Weights of a small transformer language model.
Size: 9 layers, width 224, MLP 448 GeGLU.
Architecture: RMSNorm before each block, rotary positions, no biases in attention or MLP, capped logits.
MLP neurons of a small language model. Each row is named by its layer, matrix (gate and up: input weights) and neuron, and shows model dimensions 32-223. Each number is 128 + 32 x the weight over its row's rms, rounded and kept within 0 to 255. Numbers have three digits each. A neuron's up and down rows have the sign that makes its largest values positive.
Before each neuron's rows, "fires on" lists the tokens most often at its 100 highest values on Wikipedia text that the model never trained on. A number after a token or word is its count.

fires on: "J" 16, "o" 16, "en" 15, "ol" 10, "ru" 7, "ra" 7
L2.gate374:145105154120148098109156094117171194218141114097122186119156102152082161162165114116133161078137083126140160118134173133150141138106113087098125132131147113084116076164143192094135047112128193145103148111102126108143121120143179167114089149167149145154150176169062150135133113190098090095151093141162091117124122159166097126141134101088151151067116104107080093114092061137158156115153115083149096144105137129111144158141100099075199116158162165096135150079070116151119114139118135155138061113128142201179127066193089126170146135082155083077131020154165154149128112124136144124
L2.up374:127165168090097091116111102076121152074122144129156144164152107146145136128145130144091081132166137174131094135182123103161113210173128130098139104096157138132088116145133177086100102134129173132133143126065173148143139103159175160068105184110144143172160168095134135116147181112163137122099135183209096120134154154155127210064099168141105174155096126177061137112142148121161159128115151121161124114145116122107205124162131141070192127035105108192077139132082167139132090141200186174121054115138077122134134180122137104153114061138115148125119114160149148122135170116129108094

fires on: "202" 38, "ince" 27, "out" 21, "ice" 7, "amp" 5
L2.gate433:172092086139124152166211075137125145114160172142129137142073170134179063164140141125110128158075110125104085167122154111116159110130102089095178144125160145111102117093149116147169075146108105083131150116126148143117122127136105164080181090129165128148122108090172107121157124099130103120150132099096162167119131170079087136178153112176109187168142116098221118167144068085082126139076131104163107174119157140127132053145138145145069126173092153199127180130138144156150112083172022160152108130131140124114147150118138146084133132097124187117074110177080187188145109176153168147
L2.up433:099111115160145199156118086100138163090100129142074152117132161150109156145219134140106081123112101142085156159106078122131101119126140110130152143108121151083095102093137199115114126131107152070098127116152094144139079142152109097103153077232150154098114127058107074134112110116084132063136139162126117102169084135095131102115131156210174184137098102179172082116105085125122179094076130120156121149089135118134094133165133094108099109145097145110119115197143167172113094114115118153105124094081075119118116163010093138117110124161097138043140087146107122169116103132104185154

fires on: "at" 31, "er" 28, "ar" 22, "ad" 7, "ch" 6, "n" 4
L3.gate287:114113144111072104097093150080133051138068072152144148129163096121092149195087159126126164184125111090096175119127119049143140183134141184113133115110198104087134126128092175135093073123108187088178093109139069155120152152106091134150127118220114120182125049184097083117118134158143121081159146121123121123178123132142087161123129083105113141132152089152138137090084109162166152142135101096092104143087118096150129150144122141167115110096096105165087126158147149140097111117137116056116154105143077157098106057156137158135110133092126187110089196124073112122158071130146098108
L3.up287:176098141180148087110120157081178131109067173114137148164129113192137118149145158177149157186177134093082180130144079143109162142099145136113144110125168083108072149101166140091115080167122105085145171133053148122068166096098131134111207106126097145080144089105135105066156194143122085170132107152185116150135120132145093133162127109135152138114174105114205138129129137132128099118079137135087122132137139121150121135173059134160106121090156080117127159143175100150118137176136110075120069134115132127146084102139100132132109136125142150104132110057121102163193109138072101157

fires on: "ac" 39, "-" 29, "in" 5, "az" 4, "re" 4
L3.gate183:074070099140127116134136113076163112089117101133198189120122159151152192123100165091103064124178126085163166093126132135155108218163116153130165131089146110123132162157171117138107185146109131121141148180089126053167147119147115123161121147112107094167116078167135113151167156070092149141130124117166123136147136156112155103099126115162132203090189128118150199108177131104117129158115144112153186134127167151104119140065120192158191139074170125156123159162113123115163139162125135147100122133092110143102106191129162079144120109162120109109152101117189155115115121158136148170
L3.up183:081167072114161030072148110100111107135139159146140169127099076160162168101103126111094106102201120127122120135111086168130122165149090173123137148074182155090066217128123119090147170124187129118131148134146099112169176117074085133158128137088124144130147117148185091121136135108133174139110101083135132183175086117104135176140160201126138154106145068209146113118139125161113119164174142098155171160133135114151103134167198136138194124127184137091100152090118117138140135086096216161118135124166124137109083175144140133176104112187137092129099120133180136113096135138169111120

fires on: " cons" 38, " dec" 33, " |" 11, "ock" 7, " spec" 4
L2.gate225:108175167218097135145157165139104090100116201075148187124110126140129060093148121087116155139139122089126125104092086154122127115131122110127145109156101106127136085214135109088092155163148184082170116163097131131130120114095101097146067135153124066179079120063119157127136088130080122167098123131141072138112129099204145112158099143143135090128167113175157142062070154171111188108149108087102142076113170159121119089140182172161115128125123155068077189142098139112151117111174129147164096122100181083093136134113108114096118138116094102173088121102103122129161078083108135104
L2.up225:139158167123137154120166160059089097132131148120112149103081128167058101113148158051093149143107142074109139105120083125176106097144159089157134057115123113061135070141117105105064134122183138101191112150120108103128118132159106137105154157141098083144093124114080108086126112156136102166087187163159163129145135117139141170147094122106196087098086127160121165071055147146096176133148127101111193087179156108115117083175165114132119149130137182186076132136123148126093122124156149106099128098076173097137143145105166093085064117121085112159120067134108164152178113117089166140

fires on: "j" 49, " im" 41, "ian" 6
L2.gate238:143160129110147129100133100104098096149086174072158168160126123100118123108130143156131123089164140097105122098147132131107113138102136186081126138094090138143126077084104055121144102113146190071149129107178108105153150091112127118142138119094152140116097192104136078115136177086197101166131120146103106096081120082212138077145144146092118210138079135108097093083167068088085121106081117161086173113125073158146110108133177155083170108093119144138079084106084091204179107131139159164155163066139147098100120133135138079138132166144111101106130090128103173172134107120180176056
L2.up238:185131148141188120165091109168155038109167151094119110094130120093182152131154114093114101103144098140140110123139122076126175126156169062147131097136141130166158188108133101076114113134049107088171112113124085086114108161160136155184106088124100198079126144127143158108172067095099205154103131061152113156102137142114178118095120170147136048115199142116112139158152137085130116191141163147088109177185121138111149125093132143131126162132220149161187152119195124089115158131150148115066147149157180139120137134115107174176103099145118132166173129130124105144108081126112065149

fires on: "ul" 41, "el" 25, "am" 10, "ar" 8, "is" 6, "ill" 4
L3.gate159:115169080182106131091140124170099103158118119063132142117081154128111143108121067113135068118115139095125117077137120115194140135184099125085166073110107146120178098152151130134131132153172168102132141097193100130128093113121108128135132157102094104163172131172099101129153114151108136079114075112083125104132192135083150095125158180147130151139120144151126145086181143121162163153166168169119149180138105165087133098115146153102115166176181056071081031108142123116204146118099147103127136154065087141098149126108127125196057148186147099147168137108151176134129164125069092158
L3.up159:101168094155125108109105134153190170130144155164110145099149118115147167156103135111087129125095160172114139127116112069090125145127096162162123085115136137145134141136072142122156128176160101137112112117062071137194110074144113175105101138199197137135097080135152109179075188123115120176187047137144127164070177142100142152078131085107080128088078147095134132137113132111131151153107145142138129142184130110089135099127109138154143142157147090073179135153072142129226098110163126106105153108141134122076142138199144141165074112175132128167105134079164084110149177168104149139

fires on: "t" 97
L3.gate186:138128139170144200112083116133096030081057112120086090122151143099156143128170166085089115192135087134145140143156177135139174093089114090123095135089150105109126155112090139123142130148038110121125126128158163138146126166101124131077123106144118116060103092173144094159189115165123143124089154117139115110085142112144068175161122097160130060133171135177127148118093126090117181118132136176081113139162120155123107155113162106079136146168034139120117094135135106140105083131087141145093120087121160149144111113126134166134151219085092180170161110128107132101108149074195131087
L3.up186:144178142095130148104103150084136146096117202086144111120137106125075159081124136110134126154135088105131138135173069094179088138164154171165122115131144208106115116133075141096071070104115145116146113076139071094127170103131124087083061150113137184061170085110106143150128107148154173083137122075150115128076162145185127173102141118142137122142143195112205155092116105075157145091140101140087087127161129104172094125111105142150113084100161162091157129094090118148136131107086176126197139152100087160096149079179150153143133111173149178169103166125134181121102129073101098118

fires on: " pr" 40, " comm" 38, "iz" 9, "v" 8, " Comm" 5
L2.gate274:191180086123096114162094160184102074117142155071106126112123123122128122124117151115124126109086141127067112089066114062123091170134147114142096135080164108147094085121101122135105146114141139103128152122129115124120114109162124129180114103120123142093109176128111150108115109156155067140107132136112097082096123089108123035118108148122039132106213081082111150105136129113161118150126176133153172012203126162110118076146151116132176141144175120095113148111138090118143123140084106140151098081135104126109072129101137171130160127184039139137105124195135131123110132146051136171
L2.up274:129091130109134111169134120116165137130114118068124100130092095134132062104167150125142078092115129152136072097173170107119192110180074056114171142138140071114136111083125124167087146107089083125147110134118132164126117101086142144076138166127088109161126127131184134124120104114150142075150141109147164215077122178174123096121162105129154150135127123063134175143116195196085103165112165105098135129138185088133110108103164118157075119172137143178151169098060080123125061138201167095089121153177116129154123158158154122099090128187191102143103145160108111173120109210119195139

fires on: "eam" 44, "wo" 9, "ents" 8, "ram" 8, "es" 7, "ank" 6
L2.gate412:113166147162142116121173090093137128093189152096179154143133123145074156118159137110077144144099092086142091126131125079054115173134082133125084163131116184124105097112145096066133123150112166106122156123120070115181081119140175078120073104128069123154103087096107087137140082138126145144191099115117152119128134151123135094143130089185184106160116155143129128120098137103115095115118127088166096083151083098104137107139078142141094047139086156097141164071069107146112108139190151149155128141118149176080126191076127128136192113139096170203203087148074136164149180200151150213
L2.up412:134179147109140113138083088065141137072129163110138112161097093149075181137136112129078084105185068098103119074123136109066146172140125152141078136097148210106150129079128076104114105194137131120132101108109090109149125146131166072100123149124126071151101105096091105159116115147125160096127113152137131136117123084047171093077120163154099139134156117144131141134107090107131127165108169129158125138166118110114122175119135119180137140161205156143128149101058114173119084133166144139079156108069145147126124128094129129149174158125096119140177067066056203157160128094152182148

fires on: "t" 42, " July" 16, "am" 11, " August" 8, "an" 6, "v" 4
L3.gate406:188095117100114079090117087107099145163136123138092182144123178120137109152107107124107179079153139153144100199146095149092150123174162142118173130183165091125120097159082158149102120133133145120154149089152193096132116112150137131111106095148080102107136124171115130091123177120108120078088098088145086122094120175131085107116129088091119141154109058096154106129150072099184056138165136092146080111184131109131066109221092130071117084124128187063152144125101115140156101106105166061128117084177117095130146064060113126154115160085129082073128183163160149138122085108106108128
L3.up406:117071167162086139169125149168130160088159144111072142135153092093162114172145165162161172114123183131112143076075132160148137110085138101159120053164090133158135083134106121092140145125157110178159108151134141116109135153055165141113131173131112071157100142095158135131112174186133112153118162144132142081108204109193083132153165153163163132165139093176093080160079108177143145124167143136105113119209129089131177106155123133124148151158118190118128131116126155214162144130188169143133104156142117143132119110106121116098083162100150170098154118162176121125139151183123198099

fires on: " has" 64, " have" 36
L2.gate124:130161158116144099159125127091128160111118090077158105189176190075097072218128157081127117146218115136067146124162090103108136165119135060077166148133155143105107106129141151110105113152154136139157112160090085131113108149157128105062144174146157115152132153079130097160174116200140146129214206129175152169158129154083161099105106110095117187154095149137178176068106148220145177114127158126171156083112168141139121087122139150136152138100145138114081149119129091150121163123164186154088122113149119117142125133183166098108143159142124124102134083123153131126154149169133110126
L2.up124:060118094106103120175173125040131137111109163150155117149152122065123124158087147080114142112164129128119092149102039144084111082144120103063076198163142148102104100139142202125133169168201092133146129178081128126139157166150131120102129182124142124139122076089080154148219071197129206110119188145137173173164111089156076123121093087111116176135077155191144187091133162183121132123097155088120165147108166099146138075134155106173152119117144125132144122152143085110138163122184128132164119157142086126152109103095153147132116130097112169137122112141166096162190136104139113112

fires on: "oy" 64, "ian" 30, " spec" 6
L2.gate86:099181109125115116156102111118109124149110160167135145120188093099126037115127068079116131133139135041116148114114098106147065131146167135181137136103104114077126140142190209082140155068150108139100134057143116105151163209142130095146121169166110101144091139125085112107158113127126176158093111174090107173146127060127151115158219097117154100091120136123082163129077103173091163152131107140060135138113174122155154135102120147156069153138114123112141193141097140152154130110095147124072075113076148170092120202147138114116132142104116110120145126141093148180114149112107131115
L2.up86:090184081129123126150153155109096171160092181104139123133153146144112041089149162091118089153121125145093133119143112144132082182177116121134169100104149134084133147125099199101169204073183147141107126068122159103135156191148116155117187150132158085220136137159076092127095140116146102186068104144097115172155150135093096126163224098116165118139144175112099150137067113130102183102164087138078133137122171106131129187146076121125052112142139124132132133147086129157099137109131141136062133115099103190138138167150128097133164130083146128104119135121086149187125121114070127115

fires on: "eng" 38, "ng" 34, "ang" 22, " is" 5
L2.gate181:154112151086151117122154094095134108134091097094172136146151112070171149124088130145174115077212113054131094158121137104099138161060164136142164115102109161136121137166129131113122121189104161146121098109132142095098152141129113218151235060117116156177104153101130139107126184119134156172051120159095084026103139090084183133134121173078114136154104115153068134100133117152103179154126112091155132141135086148099072103159129098142116116084107158108077149119152121139138132115134059120136135166059171106148165114110114140107120171124124135174079155156143127122088192128124104117
L2.up181:145121133136157099086157150124156110099074048159156123133157092111111137111123131107155143128176103134115144148118138084129118153038147077139189103102104186106194106151098199100129095138076186116140112127096161106071193165147140174193161081183124125176151094087161103100115203145115089141101099137139138101072123113134147128133163197093177146167116143113134107157111132140148153115196121071130114140166106121128083130178139100103082080123112144147130188161135089129167113156129094150164117174102118148104141157115125097101109150124145153153103137166151058155096128105118145098

fires on: "t" 29, "an" 27, " at" 24, "ill" 7, "ould" 4
L2.gate386:158196118125125105224103138138132124173099179114131082065156121105156158124137139134154094097095164140120089140149109133142150148167132106094156123176140178157187125076122128131161150125127141101117120099126117105111131134076119131143063156090101150127154077109166188109041122106098118091156129149134177078125140116157129139124129160127103170123101110100180129085170120120125179118149080154158195116196122061152087124134129100124182126153147210086167135172123105127183108119060173124185102149182118199164110099149117144112106180173115115091129161161139174072102070096119109124
L2.up386:098139127116133092077121179104150201147166090106092035128137148164077125146143143137091122147077121142122113119100144133156109149116147142193194081128113177141198095051141099113123053141082096086100108114118187235086096146102133162136092123138140157137096149125088098129101157126174096110080183055179116123178134129146108125155099126136083148137142163135112148171136100143204101179123129123127104103169131126128092150157126151084159151126103114167099117129143106138164161185110126154129117132112141181133163113177175149130107122090087167098110179133174109135110111143105166052

fires on: " comm" 43, " serv" 31, " Comm" 26
L2.gate139:089101152072130070084101201127130082143120140109114135133091136133134039134119181120145146107132119130047108125096148141132152148121158170142080116137105127080135205094141115148129155085139141161109149106065140100105156205130122123124031103197123108096138173099165152125153109129143075146106141197148128104139173145119114136075119076088076102149193106087090170112135126095136139134129159156111097106106140126094168148088155128154114185153143180092109194098122140161111129130126196110077141129154089128196119121113073172132168126107115151121047105077086110190137141099199144100
L2.up139:120183075147153167155123116133126132155090148063107104112085087092162096106161112127141078078120160117116119138122129118139171177134175128148168103126124148118145156106126132175100115081071142175168140114097118126146098155074132160180155155107113141111132129174076148097154114123153092090095201170139113068092081127163114096078080125124136122199100125090100159084179102131130142151075140125136186151174136097113104143138105134156063112174152209112115213126126153124119115198094187124183113080181094130161144128125133192117100119127134100134099132130117203184118171072129169157

fires on: " |" 84, "ite" 4
L2.gate20:121116162147097108084160147165065187095148057147151134159084153146137156197166119119132153157128073141089144095175154120209113109118117120182085119114148156187151148092112144181147074097159150116116117095072093112148109149131097099072138095180135162103077126100146079105160113115175135144087096167139119111147120138104145139129182085163094171115181122149124135167150136134107127186117170167099093109159112074115161145172156156194109120070121083128145103068166073082121143126131057068115132148103145121135154155154107119110089115171102138111145131189100183119076179149113122105
L2.up20:149136090087149143110116124159106100131145114122109085095149103122120116172139130129139190105116109149119162107144141062151068122121152118140146134135191097111125146221116102096125132108131065103126118176114134103121116139092159112098141194146064179138180115085130142125089132135164132115148115081125136123095120142104188123189089117172065107112131128067124086189162126140103076133084090103079098155140154059089137180117161170148180136137049145142104083077058054094148147134112122103179084154121110172130174135130088170136130185127133116101102057161113085156161067123090131057

fires on: "al" 61, "op" 20, "r" 9, "qu" 4
L3.gate32:140118098126162132124175068081058157163122161135140113170133129118145149170119142095163187125107144119150154141123112079175172146168186055166133133121165160145182063193093128116099093117148097104200163096124062116109159086096127109125170119192089122149133123124105148132107103079115099105166157111127125145138165130147130142110103124106159109159175058137141104118084173183104129072118129095108137065107136153112143112090055166127130170139109106154134064078156117115115096107137135096145121107128191113061098059092104114126147164125168132137212166139124188052135138117128101122
L3.up32:087144192161125142156117136142133135142131132173136102155106133139092104164209179100132150185120129103129113125183126074145185159088202118116105163124130188151157115125125135102056134119091111140160181174114097153128159079161148107162069106147108109141108061112127113112179154048120138118185123115161117120080118111153111231168115103138151112082179140106137100108055150174124154053106116061114118065151110133137102071085173185183134149127161127202204159127104082132138116153138160178129170164144105100093122134115092160121115117160132133122146182074154154138127205150158146102

fires on: "ct" 37, " film" 15, "ft" 11, "nd" 10, "nt" 8
L2.gate354:211136103091172116117180163083111129144107169157146113126134106088106155076095103098184141112145147147125067201161173130093094152158170165131098050134094177128130092120167107126150131112060136170185107126152135129119103116064076120125163164096129119118131075150089166141095145181164187122132129129153139128151087112142116164117129125113143147101117084186072083166061125165117140170138104129092148138142145093134168197099045139160103076141081124121165110154118137058152118132132155117160105150184099165181130110113146188114110095115180137173185148119111109093096168139136142095
L2.up354:167074120110137084124151182128105130169098156180175118116124167184132085124116148172209112169145073162136096172171195153143121163098129150162080077099128121106150177171133075173161120117108087101145123087083113149165104071065113162121159126111111109110117102117115149111106077152094142162120140122135132114151070203150097111205151107143054126104107083135071123144122168142127102103126080132148129137106179095107198111120067134136114074097101136134101124194148138091131131088067153151205104108102129182121137146143115173086119108138158119177152075094089102101163105177112131111

fires on: " |\n" 63, "se" 21, " |" 6, "|---|---" 6
L2.gate128:107123109137097130149153166155122140063114119173174164167161133102177116117112099178125132153165137099092199133125145108159119095113106182128136168145150123171084130147065135055102109131105100152095093090138095122166107125090166054060085143150100176159097083104114133116107159088129135116117089094132062136066128165081102106118101143142134154124154138125074156161126180139118095171159157086140103122140125144074127087164104171131128197084106132159151090117118047111107148099118081138125073213126141148078173180110093112098164124144089074091115135146149132138128153101138024146
L2.up128:150103171097058134128136106147064096130159170126055131125138087083200117122169111118136085104158093182111125129151181181129144083131146080149132079097141112149085129131038060109176109096110123092085113126120148145149159119042089087042144149093162087109144110182158142131134085165172133135118170096132109121118132118134163158163177128166109167139119168145094150127140091092130132118113110114173063078176078140152082109183173165109141140102161123094116164137181123111089137124141119135131102130176137114124149122143159112160111129103096145151126111154178088107087103125149081166

fires on: "t" 28, "y" 26, "r" 10, "C" 10, "D" 9, "E" 5
L3.gate79:112139131121142181121136140085073165115144095064129086220136192087181169134162127152135129172126113159138136114100134132122166114160097120121142116186168190151156136098103043132153145171130182188136115125150175118179099068082201157116123110100112084128140122145124149137101174134074200073095075140112138144132178125091109138129133119153184079093154099150175123079148104117122115108106158109177115120105117124128115124184079160135165172149126110126150094145116138154163115056190143160104112161108057159140099102122143121175122126103137132118186095131147143121075148131153110122
L3.up79:159140120130110175148134182101139124111136098102152090146137153153100194164173104088082167184122119041088148133146126102131107149148133165107152069088186166137106146112090169170118109183122187141121092102144128114090144111055121090155135137116129099097125121155101118180101103100125140059160180146137187132104092212093090153147101062125145106161126130103167111129187124110136141086118114086142106176093064148105116088137109096175156113088131177188129121155141131111137159090129148119111077095129089112155125072111123073163180135150151101102125213102140136136115170136184124064

fires on: "m" 81, "t" 14, "p" 5
L3.gate205:153174119141172151144110166101178089156108046085144099120112176131093134156136162161184091100115126111161143119080165114137158129215070111167170119102090150109159116110096115120217120161118137111090057109132152181118123158066144132155084081147187120171112079137138128111102175169150130080149136116159125126110123123086114153138166123154088172131185139073099118165093159110128141134117163100060159127135055096144116131121154142147143134129143112144102076103189112152110120125126173155135077132099203123102130112182135107130146124171132110078167174111210121150082118083108112077
L3.up205:106122100153115164080084141092120164152141158179155072093134165096105130125108144145180161138101090083154170130170155098157042115170109105102122075141176149160128100201116128127121156157100134133125105156112157097113098118144098155157109136138154099155091141119091151137076129111108078114134119085148103150131133111108132118133171124091135156142085119069173135108101145163124135135134206120141105122130107178161142127125081048174119150113107170148060110118106168095141126145152191156153159065131138164093087108095168048178173101076089101113125130127107112095118110170225154104

fires on: "ri" 26, "iv" 20, "in" 14, "re" 10, "u" 8, "ric" 7
L3.gate365:132082116123079122137146089109201110130086160150100133138094147150136125103103173116139110108142109119124153092116129125118143161121120107145122128082139133134134092134105110132116165144054200158105180144108067067142144167164113150091112111144126203131122119149122165121160078129192140114133127113114163083140076130188127082044107140118121163147174096104108125140153063110150118180082136101119127085115111163178113063122116168133142149158114150106086190160055134129071118206124137102122154120157143146100132107106119129113164154179077117115105043104148091096116164105063136082
L3.up365:092142217142113078125151137143120102101118150123141125126119124077075104131154121089169129109171166115115153052107082141104075130078131140161109062174150140106125159152091132114113094117173135082140183178158079129125118111166139118116151129156215129158127101092110137161166120126115164161070088172143117099155094113094107167126093107068068185111115103092117169148105117073085068174118107113190113113118123116123197128139200206125132123108080104180131092120141136111113144141102129147105194156139175129109126092092153145123140086111206110120136163177146132105147123092172065141

fires on: " has" 59, " have" 29, " had" 11
L2.gate384:140200107121128137159125147091159204094122106189125057151124169091153117182140130090119094161115139083167129105131122170103092203098155099117123170167178119071118179131168146121104094068111094119139145189053103156134113089071136145127176182114115089080152110160187134144160138160151160134099097150152152136166085097154060139092160113095151130106080152126113169081154122140104151135125118108190141064160114112135122164144153142120103112155152168102104089175102162196050083139151146127131123134153124151107135122074073098128149146136092091082165106146118132155121141114101169115
L2.up384:125197139092151108123138108107141226102125129087115097199119115136165131178123098096123163128172140069136138109127071168097141138146094088061149169096189166123110154108157152098141134138132084112116104164105100115122089152131163091144105145109148170087092151114175180207139109135110149083122180071156131166115096138151090151108079156122110111114097153099196149143134128158081110140141070101189192119125157162117077133194083094125167110069150158151135105137120142137094147125170157165110158161131097160130153117083147126046093107060140112127150156158143143141138101155118163175

fires on: "ign" 34, "vel" 16, "ed" 13, "est" 9, "ist" 9, "ace" 5
L3.gate216:088161079092154159119188192104173118154141139156110107147103148137135150144141113175139192149129129154127130115128151099093149098128128107117104116142136112149132129121134101185133158148125122076120138128192100040159082088121096061146136162110149087134134147161144077137120106070114138126151152060141134126189099126150117171161120188151097150083150126116139090088076135086143137106132147153114140111075154135184174112130183140089159130156101091104124104101069175172082116171108108130170112190061119155147055116137142064171103143118119066110103061082172163109075135132059120134
L3.up216:094123163112147144129139094092115174131160095152145164128137158105090149124141088138169108150166071140072084092115148153065129144145114140160123097137108156087167110042111129138210153081039112132147098089103139164183157161114122091154133072115133171121059131132014095105082159099144124139125161080120109122109102108103115161116119148161137164147117151209161131168137132128119134120157106162111144145097142128152156145103202108090146148163096079071107073145159150124098150112145135140152169118135100107173088102112130137086129122132144136155129210107174108109075155154143118167

fires on: "est" 78, "vel" 10, "resent" 5, "ast" 4
L3.gate394:106169147137143082172143113102094088139126108108158128074105127140144107085162084132153147141147143127120139108101114121104175117126141131110050116178090122158116102171185089127117168117101133076118108099105087134061103188085161132091105155113133132095143132154105147139088080063137142197139126131106116134128137041111078220162139131148131195150113124099130086078119155193086121144136135087060149161142116109139124166122112165100136151098067101103101135111100072199070149111079089133196146179131160057118115096128169151086123139142134063179107117071137126094061164135110086179
L3.up394:066138106190128067144116183129178081168152135152084114126159154118093037129155146130099113138101160147175094117066049141027128121089131122089105098153103086211191098116163105147123124134055104101137089143128122119167169144101136121099154135146147114122126130174123071090058146080113128149167151118114114170116105140147102129135057097096147176120097187132123096138135123122154113118181103145113159178136114090185114106110111151098094091112153079107103124073123122143108110153081120142158154145136105104088163101123066186157139186106133150214124128107100099133134142136107101104

fires on: "ry" 34, " John" 22, "ran" 13, "are" 10, "ory" 4
L2.gate76:156139103102176080048145080142124080119085130144119080104120101121110086137108122139086112147150179114081080155136108129145176138112109155154088127126132123127157096148156181126125117107141107111155133110096161077130145109100123144098078135046103067111188108113111132096126121056100079116136124205094087140162116131129070138141142089077170099120141175166105115185093129096084124076168063098131122118077139153119123108180091105137113096124130164100160068187116087178180050167108091233143151109124129105053140075092132103119102118124125143142133119126201128147114158113102121115
L2.up76:158141131104112096117149138120115099160110116137156089170153093151064131091140075137113142138179096121099142151191136194131161147108159097150132186154092147118136085197124091149134078145100147138101174163145166068113142152141107176095100107102137129159158054135135191120129133136102108210127140185140104074151116135135058145089126150100102159100123164097091033149131133129134100089149085119148169096151128136113115144097110133168138122110121152160049107095148134095203113161154107202148152100182155129127200127136157135116120082124141124077197107100133093150126135172161137122

fires on: "om" 52, " im" 32, "erm" 15
L3.gate57:154168063141141116100143127140136052143151119147103121149123089128078049163099171140142111124149089127165106107137114136087088125102145110104114121153174095154116116183137141159114165082069133130164082120164145155156139163093089092160088137116092185139091126176179094169136157140134126120137119102097132151102081110120143194160132123101174128106138174091142042128119149137121083210110176134095107104122100111192150082149138133068158140123133140131150159117092172144117096199094150093114093119139155180110156101135114177152052101141109118118089168103117142155075062212177077099
L3.up57:135143048153132067130149127148070051114167105072093168076112137122121087152083149153109099144133128155166091096147113064098131117092143092091097131150152113174113154122112113109142144089113165103120057144132085125186070140125112098162142127088089148164131128157147129174093137147133110108146149089218069169111174109108101142139135121149158139126109175185142057149092148100120102153100127148080127114131103153176142144114120131132172179118128113126130176112161185132180134188104150093093149055079177120129098127097083196180122131160089120107132167103132122142158137190175118074

fires on: "on" 23, "o" 23, "ell" 22, ".\n" 18, "ent" 5, "." 5
L2.gate27:096105177126123111143179143108080124205126150110093117148088124063099132083078117140094113158139113107088123131162139122112122074098122157097184137161147150159103125136112117111120152111119099142108088114115108169145176088126140183077120114139136113155107085112088085078114133119081193081193168141170135180112103133150087203048152117153124097044078134109166155171155081139096129148110114106159115122145159080126060139139089204129109120063099107179153122213067095134132070128105155168109148142103140116155076137126160026103157187108091142105094069121156146105109147081147110128
L2.up27:133203140147108141115161124090137102060122135126127173149121151089120073141135172116087102092072135146137153167203202129120160127149110106109095089090097201098124132117086106151134110157101152085156095072075186168115127098151100107087126100140181094132087160140152097128135115144122168094144176165099185108131160178092126167144153152212128144128132144116181146053097111101172148115119094127098146136184070095136147090148135129117097148135074124089135123150144143136126168127140167117093141090107113121213104125139096160102159121159100165068116154091153139123137100134181123127

fires on: "os" 40, "op" 37, "al" 10, "us" 6
L2.gate44:089122153142162152182057114152166117165161118166183170174143120142207121167107066160112147113114097152081187132123106110115161156146111128141124150174109145117137120154168108100188111134168090180160133134146094174125176103099114139199087075118144147202136159110116141141075172140138178159169162117174144072109182091088119134140161134136140142154110154102105104154119105141076145060153078124165127124163143211152132088127152184164146149110092093073162168163133182160179103113133159113128087103153126152135131107125064139103105153097115137116105093061139162109136130110210086154
L2.up44:127169156174092144072131103154128120080144018165154175182102162100101060147107072113160104153172136189118109077099114139139164127139157106095142127199169119127167124161110108078122171147133165178130163135131091124094151086119073074193107112104142166159161116176129075165135149081111168160134108155178168095120115090151082144171143138136084157153194094085111075157157109107113147113151081156139100166206139142127147092160130183099160135173203170141145157131122089116153136123162173085106108107149146161148086145093107168121156175147190090083130119128183121132168129154172108086

fires on: "oy" 62, "ran" 28, "eng" 7
L2.gate244:133121060163160077117160093113126062142158133181133153088176107151163138082110116128153078148141145114198076146108158139114092175114120170156178123171102150095117075130154090117126172117109184103141129095135178148100234134128107135139132141140147083180148101152068156094113206110096143135158078097150137073103129129112119169227120056128123114154119100069130131050126139139108146091122183124137091113126124114153154119112119128117106150113150088087129173161060068097084113096133127181189074114150148156110137166133133125119098154074119113158154144095141139171157168120149081133
L2.up244:088128084108158094136122104136146104162179166175165124096190116139168113114118111106070138120159138126205087127139200108133096125151099145102182063178157141105155147137119148089109124123124210084127119121109160087098173173134102132109148074160167126226110113120087161093107206107108136178105117094135109121107126115117164148178094151176104124198113104069124122167129121126088178153112188124157157173106142127157121115147072136112104156107131108078140141205146116144144129044223103174152096085072138124085152150110135114116063131054142117115160125120151146111149129117125072138

fires on: "w" 64, "ter" 14, "ch" 9, "n" 7
L3.gate231:150129119127137176077064169087148123104092187163143178107126163142115103124113080138105128161093123167108166092089150113068114167169175146130108155143091113185171094167067129157180144129090150193121098172175127145089181140124126110134104163169176100115153112084155101118084125111119108095171098131138135117176128164167110116163113117183160140082147116148105135136142174089143180114145178088086111174121139123130100136198146129176177154092101176170087121144126164142113135188140126163149030078128158141049112050098125081126091131112150148092091125138107116149061107100089095132
L3.up231:125128112117117153140107135097169081127103141077184162098105123146143128110150170114106135124075114066129149148076157138091147217091080135185125115175123103138109102143084137137131121189143063148126117184140137137093195094062137118118156126113101135118109116181123125161092150098125105082101098060082182113073162190110100200130071105188147149136170170089167139150117168116157157089107130084091098144146070121150148156125118115136168154110101126118098141096134192178117156139142084110192148077140099133116129115165090119216156122146148138150117140089144117134128104079099117060